config = dict(
    num_hidden_layers=13,
    hidden_size=576,
    num_attention_heads=18,
    num_key_value_heads=18,
    head_dim=32,
    intermediate_size=1536,
    vocab_size=21730,
    hidden_act='swiglu',
    norm='rmsnorm',
    norm_place='pre',
    norm_eps=1e-05,
    positions='rope',
    rope_theta=10000.0,
    rope_fraction=1.0,
    qk_norm=False,
    attn_scale=0.177,
    bias='none',
    tie_word_embeddings=False,
    parallel_block=True,
    init='normal',
    init_std_qkv=0.0199,
    init_std_o=0.0039,
    init_std_up=0.0199,
    init_std_down=0.00239,
    init_mimetic=0.5,
    optimizer='muon_variant',
    learning_rate=0.0136,
    lr_mult_o=1.5,
    beta1=0.95,
    lr_head=0.0107,
    max_grad_norm=2.0,
    warmup_steps=200,
    schedule='wsd',
    decay_fraction=0.901,
    decay_shape='linear',
    final_lr_fraction=0.05,
    batch_tokens=262144,
    max_seq_len=1024,
    doc_mask=True,
    z_loss=0.0001,
    train_tokens=1354000000,
    max_steps=5166,
    dataset='wikipedia_en',
)
MLP neurons of a small language model. Each row is named by its layer, matrix (gate and up: input weights; down: output weights) and neuron, and shows model dimensions 144-239. Each number is 500 + 50 x the weight over its row's rms, rounded and kept within 0 to 999. Numbers have three digits each. A neuron's up and down rows have the sign that makes its largest values positive.
After each neuron's rows, "fires after" lists the tokens most often just before its 100 highest values on Wikipedia text that the model never trained on.

L5.gate333:478465524514538512513585571482466564490504501564494459502408491574483411528432586555504474488548502445471529417403559552453468561504479514471498455553482550533378604541449565435417513499359585481572561385502603499477426476488560414480554460543451401426575567520620487509635497516581492534
L5.up333:485531609455565500573465619486511474494580557541437493497444514521586492425486530466405587479503463468505445541414497550433543548486585421564526518415525548540494488569510532497557547488462476474470497539502591490469456438543455463489530576430495396490477449457531494560575508568558564533
L5.down333:487514504487479505472568530425556465480555448518425472571475464501449477545488467473401563508495463536465508513411457480516479485538547509473527493419540447458547566554515503518412540502396419487499475541476500463554488519524462458564487523574486439431478478530472563528578522386568533500
fires after: ",", ".", " to", "'"

L6.gate1300:520553441499498485551590560497522444405482551543436490488501528412420592477547491413377515499483482561415481408456422543524565538471504527444446481506587586570579452388523399519606510508557373489431433496514461597499503504474482443482541475496501500582446511579451459464525476535477446412
L6.up1300:582489565524535510513519505476522544449438479484477544548503575495404434503504481537494479394519412487466455430507540606629560532431461553527494531551444483469452503493457485452491488429565365485476573426447481462420567450482519584528536519497467569557543502447505552583538425563475558478
L6.down1300:435525544524553568421528451462483544429534531508554587474475527436465455462526541486460420528474475539506491525515496463533468522473473529437463495439517526477494470483425587428504441380496541573487474475523423458593437479390485454432455426489521576462523416556578556519532551317522436442
fires after: " |", " —", " 0", " ", " Goals", ","

L5.gate1235:522583636342522500541481408485554583602514570532507568543496444576477474536534537519476557524514493521422584588412483597488573490420581463501425516489480419487494539519575468570537549479590463438528462519495588475498480357464532501511532429412514441412494387436487519521443501520469512510
L5.up1235:565513527433524559556456580582526448518403516516485541544558481587488554503645620473498547493485490593452581463524458512495625472511491499530572506456519420408573599543535465534457572426540422508505459536516477447430490515511495532442497488464524434373535494516502481499465456520534515475
L5.down1235:521519537491597468470457504371497538548511536466586480525480554475486407471518530471557479527604634517503511631455456489512577469491495574512528514523498586519508473483429465423508482497463371573486525517635554532637439535477437528425521458437500572501405453474479479549532523580472506474
fires after: " the", " The", "The"

L8.gate448:404542566478494481500582561434456564512546494523562483520537486464478523461535561397457563517529488497548596451487501502453566539584489532527465492477448559548497502494503611410516542493500450483422513491507579542433498483478479519527500478507541430693428542502475506601471499544538497561
L8.up448:448575463552529532537483391462529458496502610553623474510562492466550471549535452516534471382544504476510474490516536483469433509518483562515564536558397499521495561527468432451554478527505488556512488423429513444509429553521608459521546508470386468426527462503469541509413430551515611549
L8.down448:386530505425471489456552585459485503525460468512412510525415505545519596437425475501473514505565396511530571461473525482604502518516544568445477496453438533525564486489579558418566529510498512530506441454518450528493453550461531506483535475493488449679492552495511488493518522536508470529
fires after: " |", ")", ".", " 0", "ologist"

L5.gate1397:456551545507529444524541487520430546555394527494577521489514536451489529404463507539418475510557543454461572554531610463543471573413539480462511454533455544425449454428463524411447580530521409520484380510439542536543510530507544537518509501475490537614447493594533431474400456474420445596
L5.up1397:507459554488479527526557520492559487543523469587432496447531452555536537549432536570587571435544520446424496492502463384396442551528454484492477621523460470493551521519462463483473514544480483518491417493554500537572541440566461515523596516530490434453424458543464526488459511464457425546
L5.down1397:564552594497427600471461478486532430514480484544383486531439513607487567502463460423442464522574547387523491427409514482519508460490473566572636495516574465508469503571515528474547471460458459428451499563534497512472439500550459543539554508503553470400491575482485536490535611522466456535
fires after: ".", " his", ")"

L5.gate63:547462483520494535472424506440454450551580526502525514488491474519570553537597545491497568511491450482475502521488431488572520601568509530445494442524482553412542507437468488459536561426380493537526590503558486446566467533611521498427433393537450429455630528466583508493505493482546510452
L5.up63:490425400450437563586512545472476457506580508483491475528496511477484543415568582544449488563557419473500480493554510354544619571511503519478471578505565527538560522516473434508516580595526562493435561537501483509553384599550423507494478519523479434497556547535617566525503512531508422425
L5.down63:535506497551582476575487481543478380639380405551403458562488556529549445493559514468556502583541536436411455483529505481511549405459564607474456487486579486560585554501501563540572464512429499479391585471504454462418547494537464451528555477549586417406562433585515473464491516567513496586
fires after: ".", ",", " and", " but", "\",", " as"

L5.gate809:572448494526524412466448463480477593545511531444477564556588574567462411486575491473558570451517474513405639459403527481431439483450450467428532502520507532481546489469569496553504563498507469487500511496473501528508465432451517504574469515460451509478465487523499438468447521478530536405
L5.up809:547534515544533487485386434476486459555537519427512506551511464500570496505500560611455488373508421618461478554519510494474474405642562474470508521476497547489469578588533602547513528404444511576509504478588582471555576576462417514533456396417523581516425496481506508529509493581466516563
L5.down809:533557588502498419430562511480597525509446435464600466500499472496500463485472455524464526528538528472568553524468479512570516420474428529479475429502496547526527590591505555500558473490548453490439555546554527464457545482457490561553451487464455558480608462497441536497514450469468522571
fires after: " the", " The", "The"

L5.gate756:569549508516572528493449474492539575568582427418414477566495448504488581559492537556517458482519523486515508497507505548474430492447521440505496509516415439495484518377542418616401381474552546379483434457456571593489530533517481481486463477393517472448473587503431534488479522544430478536
L5.up756:560513517513536564436395445496486537476495485530417437478454518465552587545505543571426475438528470526554470507511435534602431531454638440521485618553474493469495519490436465571432438397516542563493543538455469521502468499514509551505482476455443524462444417533576525442541520535549551536
L5.down756:450437538512489427472517427496461577529524559563432524503526538452545523460574547521407519435432604498530543553485509456505565522582457551462504565532559542477606433508418564396539533457520523550466475518535464504512438477475557594498428532501462635442535510510549574559593457492522531489
fires after: "-", "–", "B", " Midland", " V", " the"